From a checkpoint of a small transformer trained on Wikipedia: vocabulary 8192, tied embeddings.
MLP neurons of a small language model. Each row is named by its layer, matrix (gate and up: input weights; down: output weights) and neuron, and shows model dimensions 32-127. Each number is 128 + 32 x the weight over its row's rms, rounded and kept within 0 to 255. A neuron's up and down rows have the sign that makes its largest values positive.
A block is one neuron, or neurons of one layer that tend to fire together. After each block is what it responds to, as a language model described it from the Wikipedia text at the highest values.

L11.gate78 [154 136  91 115 127 113 126 107 151  36 103 156 131 124 164 138 120 119 131 125 155 102 114 170 101 135 146 112 101 160 105  93 180 106 121 132  46  83 126 144 112  56 146 106 116 172 152 121 106 133 119  86  71 164 134 121 149 133 101  88 138 141 124  73 133 134  98  76 230 129 144 161 105 118 194 113 155 121  77  99 144  86 143 179 126  75  41 139  31 123 123  98 165  93 102 122]
L11.up78 [148 163 141 149 166 135 101 140 139 121 130 169 147  85 176 154 135 117 125 158 161 162 134 176 166 149 154 178 126 170 105 104 109 119 132 148  32 166  88 140 116 114  77  72 203 157 131 135 121 117 149  66  73  52 127  69 104 166 138  96 123 200 136 136 146  95 152 152 136 155  96 121 118  91  97 147 116  91 142  97 144  87 140  81 166  52  78 146 150  90 196 132 186 169 104 135]
L11.down78 [141  95  93 126 110 116  87 148 131 115 142  64 190 148 136 168 111 156  70  61  77  73  66 124 120 104 109  78 168 200 134  93  81 142 170 123 107 106 150 132 179 117 160 108 138 149  90 147 137  73 134  90 146 102 130  81 176 148 103 141  84 144  53 116 106 120 144 109 100 127 130 203 104 163 109 137 166 156 149 139 144  87 127 109  96  97 120 173 148 153 137 143 159 165 115 106]
L11.gate113 [ 96 130  36 208 136  64 175 142  68  78 174 171 125 116 128 136 173 177 148 110 152 114 117 137  87 151 165 157 106 145 153 187 132 186  86 123 147 118 118 160 131 124 125 178 105 147 148 144 130 159  89 126 139 124 110  98 121 139 119 115 118 149 102  98 150 162  91 160 129 112 181 143 104 145 117 144 141  99 108 142 118 122 164 188 103 150  96 151 101 163 135 148 117  97 155 136]
L11.up113 [126 168 144 138 145 128 100 164 100 104  72 134 105 188 155 109 127 115 106 174 103 137 118  88 124 145 139 157  94 101 116 145 143 116 106 113  90 135 190 113 103  60 117  89 146 175 132 170 148 125 140  94 127 130 135 133  62 141  72  87 169 175 100 152 115 192 181 169 132 156 123 157  76 137 139 101 113 107 133 147 123  90 162 164 157 107 141 160  91 127 148  94 148 128 148  78]
L11.down113 [119 167 188 165 167 126 112 145 150  94 153  85 116 168 148 128 172 177 114 142 123 120 148 108 153 139 161 237  77 106  91 110  93  87 165 148  95 118 146 164 188 146 135 107 179 165 176 182 161 118  91 164 133 137 119 102 108  92 194 157 149 122 130 104 100 194 183 130 202  86 165 161 135  98 114 159 187 115 123 120 163  89 167 136 137  83 144 148 106 109 175 135 144  76 142 168]
L11.gate189 [ 70 137 137 145 123 106 121 153 132 162 130 133 118  93 144 164 150 141 172 151 116 130 155 113  97 127 164 141 165 126 147 131 104  78  79 166  14 142 129 136  81 109 115 163 140 160 111 160 132 116 119 127  94  85  98  30 131 189 123 117 106 124 154  88 111 168 112 204 177 148 117 127  99 177 157 164 129 153  65 122 102  72 134 164 159 152 153  99  74  75 180 146 118 121 117 191]
L11.up189 [122 136 126 126 165 119 114  97 118 112 131 125  98 137 132 145  88  96 107 156 147 122 183 134  84 170 123 138 126  53 117 123 108 148 109 177  74 107  96 178  99  52 166  96 157 216 123  99  99  98 102 100 142 134 121  88 116  96 174 137 137 126  89 146  87 146 100 123 105 140 149 116 108 105 153 140  92 107 116 155 117 138 128 151  95  90  97 208 105 103 108 147 180  93 143 122]
L11.down189 [138  74 132 139 144 210 116 121  77 114 102 151 151  98 187 160 104 123 135 160  97 159  80  85 179 119 154 183 136 151 116 102 154 108 118 103  96  99 109 152 182 129 146  92 110 140 134 167 130 192 119 156 130 157  96 128 101 148 152 159 145 142 128 147 127 129  89 121 184 144  50 182 175 111 115 116 120 159 106 150 107 133 168 120 177 105 178 117 171 149 198 141 102 140 151 138]
L11.gate209 [ 98  94  63 162 120 101 152 164 124  93 137 198 120 178 108  77 132 125 143 132 133  85 143 120 107 156 126 136 112 111 104 119 141 127 156 137  81 123 185 103  98 106 102  96 101 126 175 124 142 142 110 133 132 162 171 136 115 112 140  82 175  92 169  27 133 110 153 108 129 132 150 198 120 118 165 183 132 107  77 169 183 104 122 141 123 166 109 153  68 141 106 129 120 154 158  92]
L11.up209 [162 120 142 152 137 111 184  45 121 146 161 102 134 149 132 109 129  89 106 125 159  81 109 104 114 123 127 119 144 131 115 184  71 136 144 101 101  97 126 152  91 162  89 131 105 120 150 115 109  74 120 132 179 154 243 194 111 168 137 162 150  89  69 143  79  91 123 106 155 141 135 151 162 119 142 119 143 167  87  70 114 155  92 160 158 122 137 125 148 109 117 145 117 124 114 154]
L11.down209 [167 121 170 120  85 134 109 129 134  95 140  61 138 189 213 166 158  94 152 140  74 118 114 178 128 150 147  74 140 119 184 175 155 164 134 154 130 125 138  80  92 166  91 103 145 169 184 177 139 140 150 109 127 147 124 135 121 168 173 134 150 145  75 107 147 131 113 136 114  60  56 154 111  93 156 154 170 120  92 142  87  79 128 111 159 145 135 141 136 153 151 112  84 145 123 138]
Responds to: Word-initial "a" fragment

L4.gate119 [117 168  79 146 168  51 130  86 172 118 125 148 143 121  73 155 113 115 173 130 115 113 125 135 157 168 176  83 143  67 123  99 129  99 109 128  93 141  70 149 159 146 111 121 140 109 164 117 145 133  80 104 146 121 135 127 146 113 125 160  87 138 126 109 112  80 134 151 167 146 148 139 105 120 212 138 139 138  95 139 120  97 125 167 118 119 141  83  59 112 173 123  91  85 159 173]
L4.up119 [113 213  97 167 127  85 148  96 176 143 178 157 149 101  82 142 136 151 182 147 123 138 117 192 189 130 135 105 146 124 157  80 153 150 132 131 146 161 117 138 130 195 102 102 107  76 167 147 159  86 107 117 137  92  85 102 119 119 103 115  46 178 105 145 150 128  82 177 102  89 109 138 114 119 123  94 144 113 127 124 106  99 135 169  71 132 123 127 141 127 174 114 124 200 162 153]
L4.down119 [151 128 131 124  82 146 125 102 221 152 160 127 131 111 144 120 127 145 119 108 133 111 145 121 111 110 102 224 144 154 105 177 112 142 153 120 123 172 150 104 117 136  84 161 148 154 107 113 132 119 110 150 119 156  97 134 175 152 162 183  97 104 113 145  65 131 127 133  92 100 144 192 138 125  83 159  81  97 129 152  90  93 118 162 122 160 172 180 171 133 116 119 152  94  83 121]
L4.gate223 [ 65 110 133 144  93  96 105 129 112  81 107 111 122 125 106 150 134 176 100  84 144 159 116 146 112 153 155 114 166 146 150 123 187 142  75 125 109 126 118 150 188 148 133 127 166 109 182 151 155 138  45 130 124 177  98 102 128 120  70 123 147 128 112 153 101  86 123 183 179 153 119 168  73 149 171 115 113 145 120 125 145  74 114 169  96  81 124 158 167 182 159 103 145 144 125 118]
L4.up223 [164 146 116 178 130 100  49 124 107  99 137 124 192 170 136 161 128  83 168 116  90 127 168 164 137 151 188 103 108  94 139 165 140 140 132 132  98 121 121 143 137 152 108  89 129 127 164 100 177 126 150 136 165 141 113  95 174  97 186 162 114  70 114 149 119 105  85 154  79 143 112  96 104 152 141 123 151 112 115  89 128 110 115 132 143 160 152 128  71 138  94 140  89 153 144 101]
L4.down223 [119 146 170 159 119 133 142 142 106  92 162 121 135 106 197 142 126 211 131 101 125 136 128 118 138 159 123 236 141 134 126  90 129 173 129 139  92 147 147 132 127 118 125 108 189 140 179 169 107  96  79 144 182 115  84 122  92  72 133 252 102 158 188 106 141 121 108 170 140 187 170 156  73 162 110 138 158 152  88 130 147 135 141 135 134 114 111 134 128  98 148 139 147 123 147 125]
L4.gate304 [124 156  50 137 127 111  72 129 170  92 164 135  90 145 133 156 165 186 111  72  84 143 163 180 106 184 178  90  70  81 121 157 163 122 111 196 152 128 150 167 105 138 153 110 175 123 161 131 132 216  96 115 158 149 147 104 103 144 119 127 143 133 142 151  57 118 105 185 165 154 120 132 125 145 199 135 109 108 139 170 178 147 114 121 138 140 123  91 134 147 146 113 126 158 173 174]
L4.up304 [139 147 104 114 100  35  91 148 127 128 126 113  82 126 169 125 144 133  93 128 106 130 169 109 134 165 102 143  82 134 121 117 109 212 130 159 191 101 146 157 118  94 111 129 146 128 117 131  82 167  55 125 157 109 145 101 137 126 113 120 121 122 126 179  56 107  89 103 113  88 128 179 111 114 154 165 144 135 142 165 155 137 175 115 185 150 127 143 110 107  92 113 156 173  75 121]
L4.down304 [139 179 147 121 103 163 154 103 120  79  91  92 144 170 172  74 150  82 133 163 149  63 129 144  70 142 157 179 134 104 181 110 162 146 135 148 107  67 127 117 186 103 146 131 119  74  87 142  96 109  98 137 156 132 141 136 131 121 193 119 109 123 147 165 130 159  92  88 137  96 127 170 113 121 136 140 129 123 102 105  35 188 170  88 146 127 147 151 138 117  64 121 104  73 103 118]
L4.gate382 [129  88 134 201 118 146 157 109 152 125 166  74 149 143 131 153 161 197 111  69  96 189 181 174 115 202 161 120 146 156 173 157  84  40  87 149 132 133 148 150 117 159 110 119 176  79 141  92 169 116 126 138  75 110 105  93 116 137  95 158 176 136 121  96 107 107 135 122 168 134 111 152 126  88 161 110 106 120 111 112 167  80 131 140 136  16 162 123  95 182 112 178 113 139 125 127]
L4.up382 [127 149 153  95 150 138 110  93 121 118 138  96 107 126 141 121 123  98 110 127  66 136 131 132 130  87 139 140 166  90 146 151 176 101 161  71  83 149  85  99 158  81 151 107 137 102 105  77 135 122 120  82 106  91 104 158 151 127  72 155 127 126 154 199  94 204 159 118 153  97 163 174  89 115  78 149  73 133  94  77 194  75 190  99 172 148 105 161  84 109 163 126 211 161  88  65]
L4.down382 [209 155 102 158  79 131  75 162  96 150 158 129 113  91 159 161 145 122 128 128 112  92 120 155  90  86  71 146 115 123 207 131 136  83 108 182 187  95 118 139 158 116 140 114 154  90 100 153 148  87 137 124 115  71 100  93 118 125 173 134 107 172  93 174 117 156 161 161 134  97 140 162 176 154 118 159 190  81 134 137 181 166 160 169 139 106 103  76 127  70 130 132 161 109 142 152]
Responds to: Word-initial prefix fragments

L8.gate203 [123  93 134 156 153 183  56 114 126 108 126 151 176 164 135 208 147 129  56  84 103 171 121 116 124 107 174 110 130  98 101 113 157 162  88 142 113 129  75 142  89 144 129 145 145 141  84 110 124 216 150 123 134 126 112 198 108 101 150 100 113  38 128  83 127 153 107 150 108 160 160 137 144  77 148 102 166 166 100 143 170 119 143 157 125 131 134 115 135 159 136 124  96 176 145 109]
L8.up203 [125 172 106  96  84 161 115 151 117  39  81 115 135 162 135 114 116  89 100 125 164 102 122  77 161 109 128  97 111  73 114 180 138 126 137  97 102 117  80 138 166 110 147 160 104 137 131 151 131 137 106 147 131 121 136 115  71 144 139 146 109 122 141 136 103 223  97 115 104  77 127 136 149 167 140 159 142 175 138 138  94 106 130 147  52 100  96 158  71 141  88 147 149 159 125 151]
L8.down203 [121 138 130 119  84  97  87 159 133 155 149  43 120 118 161 168 132 151  98  62 107 113 130 155 109 146 117 135 107 113 141 113  90  87 100 132 151 127 157 114 154  98 126 115 130 125 142 168 170 155  64 105 110 126 123  98 135 186 140 128 117 149 169 172 144 168 138 191 104  67  84 135 165 106 122  90  97 135  73 167 157 104 101 129 148 144  89 114 158 197  90 216 190  94 113 164]
Responds to: Units and mid-word fragments

L11.gate26 [ 88  99 166 186 126 102 117 148 150 116  99 112  94  97  54 149 186  91  80 107 112 140  86 127 138 142 126 144 137  74 109 115 176 131 157 174  96  48 133 149 112  75 141 118  78 169 126 120 131 137  87 124 103 117 131 131 161  85 140 147 103 100 116  65 128 173 123 144 160  89 139 175 183 194 220 134 168 160  89 105 127  87 164 154 128 107 137 109  53 144  88 105 125  56 118 147]
L11.up26 [166 147 147 116 120 107 138 145 112  99 143 139 112 109 120 130 180 119  95 120 142 133 104 120 130 169 133 125  55 105 103 122 158 150 125 114 203 103  71 172 101 135 158 144 126 174 116 128 108 176  46  65 120 122  95 137 195 168 128 190  76  59 104 109 127 118 122 105 139  87 130 153 188 173 167  66 166 149 116 113 133 120 192 147 106 105 144 168 114  94 106 100 123  65 193 123]
L11.down26 [118 148 176 123 199 122 144  80 132 139 120 131 104 108  78 146 146 137 144  15 176 142 136 121 154 104 150 127 143 168 164 139 107  93 143 131  88 124 136 114 140 123 120  63 144 136 157 132 118  96 106 122 138  58 137  53 209 122  78 124 148 105 117  89 134 153 136 216 113 125 116 171  63 167 123 134 139 126 141 184 155  47 121 126  97 111 147 105 106  67  64 188 112 150 126 127]
L11.gate297 [152 114 130 104 151 137 100 105 103 136 120 127 155 142 149  95 174 124 149 106 134 122 116  90  64 110 129  68  99 125 175 125 150 109 151 125 103  99  77 180 122 135 144 138 122 136 112 126 132 150 138 153  67 132 145  90 170 158 100 111 127 136 162  96 102 138 101 131  80 111 125 125 103 128  83  94 181 157 120 151 124  80 116 130 150  91 117  96 181 140 132 101 125  80 165 146]
L11.up297 [104 130  97 109  96 118 133 115 108 143 158 138 162 109  51 144 122 124 190  92 129  38  92 132 173 122 118 153 117 157 131 143 101 201 125 149 128  85 116  79 108 128 180 140 101  88 117 146 149 144 136 173 124 138 106  74  33 130  99 197 143  92  90 142 151 180  85 162 102 105  82 159 167 117 111 171 142 152 124 117 146  89  84 117  94 147 174 163 150  90  79 146 165  78 145 171]
L11.down297 [131 100 112 129 153 111 141 117  76 113 177 115 129  62 158 189 167 160 111 112  74 165 133  71  57 112 174 115 156 103 158 116 146 119 116 138 103 118 177  95 114 115 150 153 167  68 121 143 200 136 117  94 150 152 161 115 188 150 116 124 114 161 119 103 129 160 132 149 137 141 119  89  67 156 170 143 147  73 162 169 212 112 176 134  94 125 139  99 147 178 124 164 169 132 124  90]
L11.gate325 [ 91 125 134 118  93 131 140 141  96 136 142 143  85  83 137 115 167 134 110  84 113 216 176 109 131  97 132 126 147  82 139  96 130 184 145  71 145  91 114 131 135 120 148 140 101 160 158 136 108 187 132 166 134 146  93 110 156 109 176 114 135 162 171 135  55 153  80  86 128  95  89 118  94  84 128 150 171  85  77 128 117 145 139 109  64  70 142 149 129  94 101 141  89 114 174 140]
L11.up325 [182 143  99  84 139 152  97  74 138 110 109  78  93 131 160 147 133  87 184 134 182 111 120 179 130 125 119  78 175 155  85 110 145  66 118 132 182 114 143 146  95 161  92 128 169 128 123 129 145 122  93 101 217 105 146 151 130 129 156 181 118  55 110 127 162 165  92 123 121  94 107 126 147 159 120 112 141 139  89  88 112 142 156  49  98 142  92 122 106 119 130 127 144 101  96 122]
L11.down325 [ 88 133 102 140 107 141 152 193 129 154 153 173 101  78 135  64 127 150  94  79 112 122 141  95  91  95 108 117 171 177 158 117 111 104 146 136 147 150 137 141 188 102 120  53  98 174 134 168 170 169 114 129 120 180 116 126  51  91 147 158 153 152 110 141 110 159 151 132 133 107 112  82 158   0 151 101 139 141 166 154 128  83  91 180 104 122 171 129 145 139 140 114 114  94 111 136]
L11.gate359 [118 102  89 165 168 152 132 123 127  39 157 114 123 108 115 177 200 112 125  82 137 125 162 150  85 117 114 122 128  80 165  90 135 142 127 107 167 135  94 109 123 160 119 123 129 124 192 174  91 143  98 151  94 137  55 123  88 185 127 143 131 128 137 132 108 106  92 125 106 150 146 121 148 104 120 102 189 137 126 104 141  99 173 109 126 165  95 110 106 173 151 131 137 135 181 109]
L11.up359 [101 161 128 145  93 141  71  57  75 126 112  62  70 133 110 110 117 160  89 107 114 120 106 110 175 120 116 116 137  58 132 142 171 165 111 154 174 101  65 200 141  66 114 124 132 233 144 133  93 196 134 146  60 146 117 104 101 162 132 134 155  57 124 135 100 130 137 132 176 129  86 135 129 116 155 125 106  94 123 102 104 121  92 167 120 151 104 167  76 144 113 142 157  77 164 137]
L11.down359 [124 131 119 111 136 115 130 112 177 114 188 100 119 164  57 112 140  99 134 145 211 142 137  43 109 130 122 126 187 141  76 101 131 128 132 153 125 170 130 165 119 120 160 132 160 130 123  86 114 138 110 182 183 119  84 139  83 105 104 151 117 142  53 146 127 172 117 122 121  93 155 190 125 175  88 144 164 132 106 135 154  82 167 145 142 168 110 172 103 137 110 109 131 134 144 114]
Responds to: Unit and abbreviation fragments